Part of a small language model's weights: no biases in attention or MLP.
MLP neurons of a small language model. Each row is named by its layer, matrix (gate and up: input weights) and neuron, and shows model dimensions 288-383. Each number is 500 + 50 x the weight over its row's rms, rounded and kept within 0 to 999. Numbers have three digits each. A neuron's up and down rows have the sign that makes its largest values positive.
A block is one neuron, or neurons of one layer that tend to fire together. After each block is what it responds to, as a language model described it from the Wikipedia text at the highest values.

L10.gate2:415526432461525561553485492488542505439557445494534447395471528545574494512588500451573493602538428440498442494540481457545509435497484497511478597449475476494580673453475456492474509478549517525504477500547514464546503567494478570618509486483463520551402543483612559553447444459387444468
L10.up2:439501541474502609543451497504488540443421485539499401482526517542507494664504529450504527571483450422520494469554524511503465389513548509481479497461474555451509590499521582473498517441602516450631462548466586479446388444546469483517531499410435491565523519557622480497459488610514456496
L10.gate219:470555468496474409465526480527581461426492484539504507453549424487482428493551605458396423536467624533540524555516436473510619548473480421551438510537604458508547506570555456443502494487483528454466484430568471512573445479585403542508459518497494539539543571553536521498516447559488494405
L10.up219:412475620421568542457528428473507440422396575463425449414530503493453491584569352468491531519534545468449510504577454467455505416540438492571541558480524498468540445510552527515441483582534534470489393403456480471587501446577479517529576487503526521588457493559580483542483443441504455500
L10.gate220:391521476502445487523565458533476600484450574464535533503460534497453550503476404446580562433471399600491485457610447441448491466501518499495463523503469465516498509574596565492488508618394589548439558511459475392476468590496481553514497399471514455458474515611426470529553528618608525597
L10.up220:499410483416463475511517563527423528466466546483486477530472489485527406489559556556461642501472512526563498477588555477511517468544474456539560593414445405480494410505465597569520481584616432494392511501466482533463455503529557495573532458504585465533446445562650501468486522497533419491
L10.gate277:597528485388479508502530470526518516518506474465460474421488513535563580504498473495521550550495530488561489490506486455500509504505549502566549554559487485585528509420465467553449542522527561453528416472507496422507431554553517490516551526443421503555547564547527447564502587544497497576
L10.up277:437433433572483430526479397481497473488538542580527565514552522483522471426465459471615529507485533514514457454520501567572452484565465590550525564492528473417468496522420521501367451497467528464405513503510493482430572546441478527508516440405491416448419586490574498527458560520397486520
L10.gate316:582494547449503559483485568458516500452484388413547408487575465472472516512592463552476408489531432422516483481579435445547457452524559509538512503400495422483545528455487558540551436560523510490587381533513460494589523487525447535413484589488478527558533448459452403542486446563576469516
L10.up316:444474480441478514505507565534443415407475457400579532560490600492507508487534488551531419587499463528527510566560501456532474571556482484550461571604577476465387591476484488379467498463513522454492541503543496521483375445532492499464551549487535555480502523490518464526448435485493550472
L10.gate447:564458489518497463533464543474488531507546496477413468470436591420477466542568562482481470511577460531553441494565473424492525504589546497532446485521515445515554525553407497452428586426490513461497521481518572439487513341383475501602460593491556491428406506532574527496533568554459525588
L10.up447:531467545529583422497501497389453474475490599510499506427489498462515426568480507392409558456444508428475467564506419454518516477462571436513472506511532442462491487509511542495586438570396524587538433517492529444463503534550462481518482430491497467617403501566525421569522463463461533575
L10.gate795:562454516522466497507514532513600426545537526527538542481514598499416509560521521477528471498475461493455486610514549503622483484472521511480485561530504494482537528464453544505512555508545554551573430484544419530466486602461580503470550520399414523539511438555586495556475593462496490552
L10.up795:463468618508535472487496439484488472445567470432471426402476422603511586487543556496421406500580488558521598450512584452537424471520534394505452567474606442453501515461511459566520462502482485453433636514499514527546510526456524590537426532475456492455571551546517566529543544483471541467
L10.gate824:442455575518483534514517516512492479445573478551506494430446467492466485450482490571528462515501469550564453534538516475529477425619560493523650470498486456430523453431502426481488480570492453486563482547528458567369515494502501547418545482489543405550465545507577584432469482503574501541
L10.up824:534552508608535540459480478439497508448471467475495468482487473394545551618545400500507458497499496483416418594457573532532584394528515493509525648469498517530520591415421589575533486470437583581491393510519499455534478475536530530551551512440554530473563494539502459523457526557531357497
Description: Measurement numbers; temporal "at". Number tokens for lengths, heights, durations and table values, often the integer part before a decimal or unit (12 mm, 5 ft 9 in), plus "at" in time phrases like "at the time".

L5.gate24:487552521453436480538477509506532578424486581507595523506522477506481509438492478557546452506541602560424532450488491547441460398557512523560437575502545480461422541563553570432472440498458523534502524435444436542409531426545495514493533437489527518443550507534493499483639568508498436522
L5.up24:509520451555506527541465544528555487395415491422504537581474445505582542539509413476488479412460543504594402561392518520606449452477452463526565509378482514492514533439504494445511432432432485493520557560546474424474484452492470507439496523476520481522537538512502599525490430579478530460
L5.gate650:383530504437462541572582596483487577434545549425572558467528502504502433522522534485485440467516469464518483550524502479516524481453530516497545524398532520464402581492462494435477466516438543564491537539442461509456526510590533488569435500542511511573419522562497467565525539471570468506
L5.up650:427474403425524544479550488538485515465505496461547498439489473438545452444479536513516333446524548568528460486509511472503498483436403557547623520465530452498500564517486503543445475432554519563514639557440473550449460465567447401508518442513460500511489509548426584481466530472535473497
Description: Surname-final subword pieces. Final word-piece that completes a multi-token personal name, mostly surnames in lists, tables, and biographies, such as Web-er, McCamb-ridge, Gib-son.

L3.gate537:545456443421497484545518468531430502527466502481478450470451506465494438581445464454488471495502513478477461538490545509539492504547550498558565467490448520441426589474458481555437473519551497486472498506437463520471478498506517443508469532567492439560583586557454513484535593479583445454
L3.up537:459487525521516499554426552484502409483535487446517580482511603550463566458438480543486505616545518485532405550472509538541562467566424545482452479398518461485445574370608482455531560563513479568507467542520531547430468450556522405523533566512495507593430369459571510518458511457606433569
L3.gate936:560374547514546466579510444501540501513477531535526583531504624464450498596491525449496523572425462450505522505446552490548496445588532367584463564516580545516462597410474524443530547575464533500439535498541516466418480542483506415439500497501624563449511562464591439504561465527615501501
L3.up936:476468496503503542527470529487448452470525523535556509500596483612451543570442552495516485518415554484530494553484550427493472500563524521484521555574486553536468486524456451413518509412527499541467537492481480555487557447505450480533461475590486523450505515461567480493460564494448646490
L3.gate978:564478462512421606486468490463555513426436394594506482463476456569442572486480512566453495563498446479498466482505573548509520459551489398538512531479490461566545477548441503395435580499491495474518459530530502470522523465560587418572474523553577552458456475504633523381519521541598519471
L3.up978:432480336529482477484474434505593527447456581469619475460497452538578494430428522483513443504481580465443536591460558519440505449515537425490521573521498438506561544606482474508484498474474499513445491513488569459514545433465518464535536529565486484518463455510536542491527540509406446489
L3.gate994:546531496475494509554419503475544539464522469505517411581534456550540538527423555515500592515542509546505514469420469470519561563474421458471442465519560436524569404522411479504512441543484575495559476541489540585453488564504442481464460478579530499497560449411482498567530448476638399582
L3.up994:552504497476441510486447492532439491545509493488389468522541411525420509503523469564499626522476497505572487472521527462499437506487479522516441489444473401415481479551460570499381416520495485561500455442533492505456460556537488471450463501500562508546606585550395539496553422489496544493
Description: Quantity word after verb. Number words and digits (or quantifiers like no, little) naming a count right after a verb or preposition, such as has three, played six, about eight, th-irt-y.

L10.gate60:486443446499437575460564540543535470539542546543485505598494498485462468501469453527504541490431563476612451467504525537537564521471532506504504566506515490450570454577431513468483554474490430440502546501586423514529518456498487503568522395430496451543533440480535596510501514515492454557
L10.up60:543507456536475599553459468511577500588464488528423513516429489460496534575462421493483567481515428500456472444477480487420475524467428533430571519455514494602438548501472464546496521525517531425441484490452515478453449561539546437542507513454552471510491493559505564437508535460376604556
L10.gate87:481462470516549549494534505634465560558506468526461549537395553560546613439502499576477552513562532534553509497459519477521481543427503438486513524507426496478376470509467547511480482474419463499523494447555585438441452483506453517622517495377453411499622380542503562601579371472421491534
L10.up87:509535477478522468484464469463518553496532470581460433500486527557534623557451486607555470550480483470503516552470475489525443522534466550409498475491455530488561458561482429352582468430532558510491529478502506418533535456506576575582420445490503436467537419517449607612631493443408429545
L10.gate168:586540596433448574605553517441639454528459509401495530499487480486517552514470457499497505494540475517491526483550432502546502527566546507438459551405469517515510390551414505557395424474549462566560516437451519511523483546545537562510519505437503523401523496585477557555460571462499469436
L10.up168:479477513490462578468517586566496471493479534448510539507509445558464536530473504565460488458481492498528536502434497360416469551463468429551482583556509485534466504498510508559480477508465564452505536498397467484483449408449482618542489433482442488437466484441510526458511421503540504481
L10.gate247:483474523544474571522566428544546477531575506467482488450423490464539417642538478518575564549477422533460495477578469505498460492494490478437561489509438505586479480486469462574521428565428634561480550498479551525428552604529554516472511557627582538535488456451492488472469464495541484459
L10.up247:458475491536511549436468538405421519459538467537436539549545532480538485494453533517449584487452489522663597453495520491494467439585528519448455510504524494467436508473455569424520434429476575472541483480513467434396457498434520512449479584487463421503537523449484431410441599487523589575
L10.gate276:497495514555464497559471584506650509507412469468520504497501589562488609549527547479482637478435506526436484505582421437538466544475537594470543462514557444590459527488522526515458582543481540493451458447529469458491426523451507542511553516513623478533499420561544547574474422607431533454
L10.up276:485538538426518534416398578556475525421432493475512483510549523560539461548582570402481559480491431464508499509439569491586559549520503502549478408445463513447449475530536509475526498542485471483463458493513542553526525594434589509559457521424404456412491445504511496588555557493505465505
L10.gate437:509486499529495448468536498541514459475404552529454507482436539508586545514475510672480605470475598527536562467450527560490467503521483454449378539540515516534477520562448462539488464488531559522581493458473458425527464550552461488452488444452422483495511446541464454439530515508489436480
L10.up437:461527456553503508469573422475529450497454510485581440495499447440582451520449512609518522410549509434548575478446491549523491403459439510473533518509461509453496510584557450484523531594610594470505405524552487548469539584563513508518520451408465539536484474551443510491490439397471472550
L10.gate708:529562493552496468395394485524532508502435491532514436434533507556566584487536525408510512517499450485600500450507476510499519526548494440468488548503350482528502594561440534507503512454534513424500448419460528430531504560511436550478475459487460453475564497482578465466462550441482470492
L10.up708:587481462609529491524563546549583450485452508433559518471508495509556536477451525513454468567518426592466556487537458494477450535430506530390391478456546572480391451562530432501450533493486567472522376554510447455439438565532377434400516530476528423515522462555560472560425574466545469419
L10.gate865:500490500498532511455584540574530588475536506464505508516433435512547602500527471505528422520466534561463471458474426530499576581478465444558490414471522501534479542460565476501555454552526625505607459516574490469523527472549522573545418462514514527582465418480532566524413525583478453515
L10.up865:519473457496564488462566494505541496509507499460449473481464435471516504478584500534465464519431480511462453550503484503550497422522414463532436453480513457611574559469666485482489521587434553519492498500492594450535565506511460495451372427522504420578469555424497495490535575489497464465
Description: Classifying noun-phrase modifiers. Modifier words and word-ending pieces inside "is a / as a / the …" noun phrases that describe a thing's role or type, e.g. scientific research society, non-migratory, fundraising.

L5.gate255:497421537469472464498540498446493546520472449509441529527562511516517468537517466447545623526549559464509466535497556498497464471456465422440517525501488562455580535415525534549449551460510514533550551502406508478478481522518428527595455475448528580488539526453553583573589507397419532555
L5.up255:479373492538513502553525483543490422587499518435493515438515494413461514447457504507471488441482561466522417453515571490504532347483475486490455507461549505468513509408553544522534462588421607515512473444459512487480657526558468443542459548461468573483430507538517583503522480474517515464
L5.gate527:541545440436533464516526490464484443487526473500445458525560488441502568509508481453515457523517607435464498489523547524480461431501561573481447647425464532424497524384412530532435549470490488477465491472475467507491431514595437470450454507522565514476498533498578494597579573519511499518
L5.up527:551397455507502463469492460502518508508543424590572497510562504466393541538474475490622425398354555480506458503568417358524516448520406464480402522471438525471485567463410571613534544466426495505447505550455450491484453489384459452492515534431509489578504489425467564496506512552444471547
Description: Number and quantity tokens. Number tokens, especially the final piece of spelled-out counts (thirt-y, fift-een, fort-y) and digits in tables, dates and counts, also "of" in "a number of".

L5.gate528:523528464508434512555605497576522475521444438513607428477395494506575575591526549496514522476482448566460375511526482559457486511449498584501556552441476505590475486522420481619412444616522599501447485478531526545530421406598444498532554581459439483403545572427542510480479510401476497512
L5.up528:525568456508563495455563610553490462477388546393543514558488529379550456575568491513486521537461443454469504476510430454467595510463427543478568556449494441527433537504446468515511508555563543487547471474402522495522529525555461384480588575486473412486533463540509495542477458443490432527
L5.gate611:416435491435575540448580500445540534499389451541582510488598546578526434520536508525470480579523419451520525488503491478513560394492431511441522511484536473524420525465477510511508453512438608481448440527530506484459510491505582521505532565504476436398517410489518499536463465405441450489
L5.up611:436451402503453593478581414628456502489481448434547537483517574554556505537539518496582430477536548444575402567446488579447536374456523546480631505513480435507491534531478547519435537540490569505434486444450513402516534429534470526488485556483572514508523436488537559508501467443503465540
Description: Person name boundaries. Token right after a person's full name, mostly a comma, was, and or also, in name lists, cast/credit tables and biographies; also nationality codes (IRI, FIN, AUS) after athlete names.

L10.gate185:465585539541529433542542491635458575626480554555450519595427533514466498566494512523424479439511533598516519515469512490577477500490491565535488624507444462485509540464521489400594510510471522473538495569499552524518456533504391533566548439431459419432490491557556490505419455484489549491
L10.up185:490491401500500454453504499453471557548463510583494576444587393566575524515468502495498546544435514470498479423498513464477531458445558491490494457524532604445493512602496473588509454570476512490515469455464469571568478519502498510535440485606484640498504494434514400541467473508539439481
L10.gate389:538466525494537503514518482529560527534521432502381474407449390601452430576479482555433480526408507484396489495494557525472528446520513418472489485525417513542557470386501495466437544517463481509489515585549613439505511539435445501541529550512479471503554442503532443455510586491550561467
L10.up389:502533512465473399534568445525549486521492454544459584432532529458507550478449523615483410492482495439478555421466519519444495523405545577521535404460501563423474463348502539513565535516515494483490487469509488531563480505545414497428434496429522450625547458483501420512482503494409472488
L10.gate402:421518536576561555607586482506519475510477533533546494591438602507537545442528517500477447527425542495473483454651509512471471510456452402545548512511519578514483424459477442566487478451485572508485514519507530456442521428551516500544448446495517490534558505507512463570524496538494528446
L10.up402:491450570543528471556530531502421517443515514558516504492493529504478517536467580451495475547450439506448533483453566529465417418470502445477515558520481489474546504512497530496550519587530525541457468535528552523431470488487486487476552475559490429487462384545530525543570466447502498441
L10.gate678:335541418513467590568545460450516545429408494410472519415431490448485534548440562459537489467553500504483396510536506488523504500453444520473509537460552471512504600493518549595452517518474511501512418493482454428413494403493485517541472532590571453564559445522513450513525427549555526460
L10.up678:392430631440483505565511603397471554578444496460533561498563592519524451480534486495500499427450436559546613455490421489377462475449485503560415448474506492459493463485479482548482549503552576532469535508543490456618482412520508552451530393480534513516543427534438511382541561500537465427
L10.gate880:412418477448542494582566508581492530474456492491479504421608562502469575524380603509499456451503531467408474479434527507532512479487470518444466378451451531437461506607602447585557477471566528524511488502522527504542403548501447423513516560573435482527500493534475426472483442415472434459
L10.up880:487536550584424503567468507613457510507463440512399484535502575618501508489515598481488515478497597459433428388490512529496534485525505526512440533423452424411433515479572517544386497425550559501445490584512544409443450465508360560477449503491498514356499508593411461646469570449448456505
L10.gate885:471410430405476418530431521451413460506424504499505515467437544455502516378463481486469543464470611505516563471502468513498498486462436436508480520476481536532618483524465597589513500512457495514447715583487447503399433504431425449554564467533486525512515425548514550527503508406534461422
L10.up885:494595498540446468473487529485504478478489435579458534555534536548515483540571546486416478509456487566508535531566455576412549420473495436551499503494466512512439536513525567547493496567488538524454453527454522465538420480495480560462640537376480522458455391519538471547424475539511452446
L10.gate893:531453471511422533520459517501408525487494482511489527559612492492491477522416423479431459494575448503414492573515521487437554529462473520535430481463557554590466513435434498547567529484503517459533574449511449514628471463482559531616495471491480554564485403510487557419545436549612482445
L10.up893:487440502492412521625489474559564556328511453483498525408437560531460543443459554514501471385430454478573527522521459464552495525471540593563577561490472541387456490522595576476487495539559548494506547476530521448458447550481416580582493598493502546418417494538489437494497513454516554460
L10.gate928:497493474473509488477546464507534522545471540570512534505541596517410498529435553501538535441481512621506506470432533472554430481492559496504454512440454449451478531559556427424567530502569534572494537407400560542471505480522506506439576524524487537595413505503440457525535488520408448499
L10.up928:466601558486457477547546447538567593520553484583480519516389437555559552451531537498493551444409518537496447445494559602431522571437467519592512484509443504441493506463461537440517464561440439487523604517470490510462468477442474437474517566529486560467486473449511401447515529503536452503
Description: Article subject name end. The final word-piece of an article's topic name, repeated as sentence subject, e.g. Kilns-ea, Drin-feld, also "The squadron," or "was" after it.

L3.gate400:466499484579498488459540448476499480478368463495511578490450546541437569469526564553537546485458535537430541517533462461535576529505471510504423542458487500511425510491505537551472523571424470454543531456596523513518474420507575443547584464432571429525495467584512473454523564525470420480
L3.up400:505449466479460480447507484505472477444537462494582504530512460536441593563426561572531511524538508459515504440432468538491536471455432535552485453478417488607454540574477463462517450563464549541542351487473466406527485444511509465521504553463448476434504391530496507476589531486472546591
L3.gate428:515443521471511477503464447429441577581489429556409505540413562438492540574604543525617511463547519593573566579595494437553508505508591535561536564516521508473477456510503536398512512550510598537554492522567473485529429469584548546475492435497387482571496458522535434467434563535476476612
L3.up428:576538550500501491388462484563434565448468421501522522559478523539516479474508445467536533519497546463524549492525502547565429481455463467481464514574425475413546423437570476485542484472458557505415409493463533601581496429588520487612484529435459431517434491480589508584502569511522476519
L3.gate580:533457540527566441477480529482484504510441509568515563467479593456466558436428496601420470522481457509516501442470545539401496471434542549561420529526428441495455487507414392561441466514484462459539495497648473579465473373562498517452491516520476408626413533435551441580565541512458496468
L3.up580:508504497552544473639498433520422514535451510467525514513480585504463436447546516562542423517451529502540562440440535457429527428517443513551520546491501521458561470521484457512503533564536505487510549489517474537425374428503465512463450556475435407533493457472511459492562546531514521474
L3.gate701:390473578473497500468475430477505531554513468547525538577568582429486525521478506415540381528433464433446524445583462531574397613493542519562435521507472494462509543496511533562442410494403603613430456457507509496500448539547538487575497578593596431459614620505523440479504421499484506525
L3.up701:512396456444521495445476426529410507573477473489430488491524534491491521449453480522464576548355566518589500468477553480573552480572532599516534475401549517539428495502537483522492539512568454513546467564518470433407477553459460510513421526527413474529407510601436545417506552553458512542
Description: Part/as role phrases. Fires on "part" after "as/was" (as part of, was part of) and on "as" phrases: as well, as a, as far, as a result.

L3.gate250:488524474474444592501547571474412472502489482583549509522566504441544506477470521473529540469480491454496537586482523511475484495528498542531376572609552574478527493504501537546462460516570557588483588625504483475466462478483438396523509466525542428475536485441541545458515411411454551457
L3.up250:521392447571536425512503525590497471491528514440530517528562498530468507483501493573533476485506509521462553527403496527567467461594539570505472611476504379518510516408497522430510480457540567554503562518528504467487401477419494505564473557515418411545509493534528520382536488530458457554
L3.gate378:381541498382480546441566505615502430376554480475572496380480587542497419444428493496574549442469538477485460357456432535553465498537484476417464466549576481501555558465526505500520537477462505533521497458525475534428469553500527503490566514553535542461507499508461459501566476481399567470
L3.up378:521517454540443527452499448525495556481474574548479464430616514465587603559452436506569548572472514486501485499520507511666413518542524486551474584531489515571435455489464497457497463517496487556368497478590480514538507533528475435461460508546451440453564585506440552454506460399501511426
L3.gate884:450478429506470489533496447604509458534487490499469518449571459476448486496563612497564488529464535532512462523418505422536485537551444487563480469518519453450403474386573501505532486436445519564503482445558476562570495614481376485476487534499507520525511553540400394458451491398500490465
L3.up884:534616532494513561493520509537418482550520561444526508418546464534536436448465498435542434464544452506471489488531467473431541481575489542460452561414540436537544504572490504467481457500514529448527529598476460410560496535538485491488505544551513472460522463483538515532499512514500470498
L3.gate1005:480523436450586548425504532533473477529531434535564476507503501483481583475491411464510556544525481442475487484547475440461514488480452555504539466572522497549458445541533484467511475400583411556465503461445434525577626490497496470571541535549509469528566514486473572573465511500488552560
L3.up1005:491567588500492453441528576498474405488556457503465532512481583478545573473556541483362475544427512518501556524464391547410546384533467543445464472477508575446521521549491517505458597538485467414538544518525552548398436477449478535527543475491491608519511529519486504486477530459500525494
Description: Word-final suffix pieces. Final word pieces completing longer words, strongest for -um after -i- in Latinate nouns (titanium, presidium, gymnasium), also endings of foreign names (Slovakia, Steaua, Convair).

L5.gate410:515543481524402469466477515434544604472607484472517442406597585484486531429454524459548492443555519490420534459574443514431469468480364492495483470502465474386486515528595457472536536483528540460532473493484457436498560462453459556500479536426565471434553461431444455475500492524534519580
L5.up410:492520518582456465506437494479532512568549464469442385544588531502548541524440548548492508521570479511479536528576495512437437424440491455507521526461362483473522505516557473476543558548545407520495397556515459532410594475573546475505443525451539514414536496493440485502484525553511485544
L5.gate738:465506471564482468449501537501578518434588502551509439482465501548485531501483587535480566510611529461514568467472430618549494467492478564494451485380380492504493464452486450486573468540570392546447488503425473511551566523521464555581462564452550537559507481455565501567544443452490488551
L5.up738:472500437475526517456488514469566625543528544586500478464543517528478640501506527508445418504545491454522525471495420593463513492534522524524525483393395504493496458518521466470583453395592501522420555517468526446443469534497510551550473508487535452496451505483545449563518473456475456535
Description: Abstract noun suffixes. Final word pieces that complete abstract nouns, mostly -tion/-ment/-age/-ity endings, often followed by "of", as in identification, detection, coverage.

L10.gate292:525608551515477570539526372425490510504530567450498477521566499502490487515484377553501516399437479446440528552518453555419478591579449593533630535471453452488490493543538532431495427545487495490495507479522495462575471518471526505510565389426485485446584555450475433441489446467465495453
L10.up292:474572444513543447467533466424605579486502464510576523553497409461479485649493486574504522634529447533539522484497531578477342439607427582476517513586466509456447425497487562482542546537568446455566660537462477448471507530518459511497595556511455560424514523455472541614484429544500477496
L10.gate367:532535509459515449570589440482530504464485491565492472487423565531443526524525490566510499583553457575405503554468484596506497398504415373460514590466507497488439482520564492448410449550532570602565600441632444445545492501560428521539558490531505455572485479659482472446497588452502501434
L10.up367:530499506497453585471535458538551467550547488429486567410494572557465473506417449555598471483560428555535547523505511474410457545470507575446565563533513522539618498571464506565464559378511538527546491575543515494477493468585406582547466446453451512480498435500444502505509417437519486506
L10.gate369:460542479372448437510533467557555466562478569482529471558472481484478596462466442490498417551475467599533576570563462497478519360490501440465504563443535563492505588547466563481515472468566518525470618420485612492552463499590477475473468535563477477490464474518427451511398530498495446514
L10.up369:536525477474499497451482412489552567495455588471570469473465548514362602543431497518531518504503549461584446496407525434411453587471567432513505579457528508550562485539632508566487539509563589543491495485437502548521440437510386517475613510507481456428508493467563455430428548523524423538
L10.gate594:496471532658450440518486476477528522535587505568447528536482461476456472466604499485640452531451493665498525493494530450579428510556483584516547394502484489455432496456467466539440550552381570506548436367531478466547499518542584473468539507494502484400504467500457536508401450506551507504
L10.up594:478573520466548509482524340502587542454580391528463447502481492430543504545479555610605491621461492471507574535559446478497488513455520502452454457455541526463560461502502534505559513527488508630483470517486459472444481445530572474546521496466488477499514525507575557455529593439502522499
L10.gate758:461541483502431451496411498514466459524529562535508566479457497575496566470496495556545450373472432439505485518440466439408483544547466537489601552473540503469439459428541565547514387450459551497504496431524459406498502440416453488594444503473490451520562537460479441437511551515494553453
L10.up758:411446486467556482523459431478507523456493550521566540454560425464472493466622463554455456430586462542519604498472471512524504544614534503485416445429504500486596542493507407522537489556487367472491460550497525533471444494479605406520508455513358387511550493478460481440454464572529381536
L10.gate892:503505582512440371538495510449499487610514530561439448408477550499474490442566459449462423520433486566454450496487478446547473502500510554366535454470513461547520519514465484538536518548491470537547628614513479475439545536575472429464536542487364531484562536444588506468518495591519511494
L10.up892:433553484599596468512516440461434480553565409527555520573426649562517469515426438455550459470530464512467553520409474507410516528495495449512529497496605458481496487563453427483496548447525520471442494600465483511531522511457472475461479475423519465476521443481538448485486468421403430509
L10.gate1011:541471507505442525487518597489475482447557448418411492478442534559517524509501434529572545561538540566557511554510463590510411554473415459402553478451417463505482498486576518546592510591540592507437558558470563500515564552486511483610592500583481463568499452483561510475494497475479508505
L10.up1011:608471522524492481466436506509556538518508529406488457512493536466597451405388358485549408463448465529526539539461490535379467543495435552457512515389464561507481487567536375461519598522468579424496445478538515361460501444489509522576492463497499495476463480531635489419520475517542537553
L10.gate1022:469528517436503452583587375510397502620563424542479537553474576461402443471530545466597488586483430553518557495409527559514396524499527531369463533445528476427469466492558484603497551559576618460443508507534533486419515521515522522594459549387445511492445483519513558526507472456532514494
L10.up1022:489448502496583508498533415421510488479530477434518490642449467505446465570542478472569498559534444554504473496564522544540491441527392489511397496517409453374430417470519504530488516522517484552571564526658484398491510487498533527486482520463445537522367496574544519451487447464549504477
Description: Appositive or predicate onset. Commas, is, was, or as right after a person or thing's name that open a description of it, such as Harrison, a; Teretiopsis is a; served as an.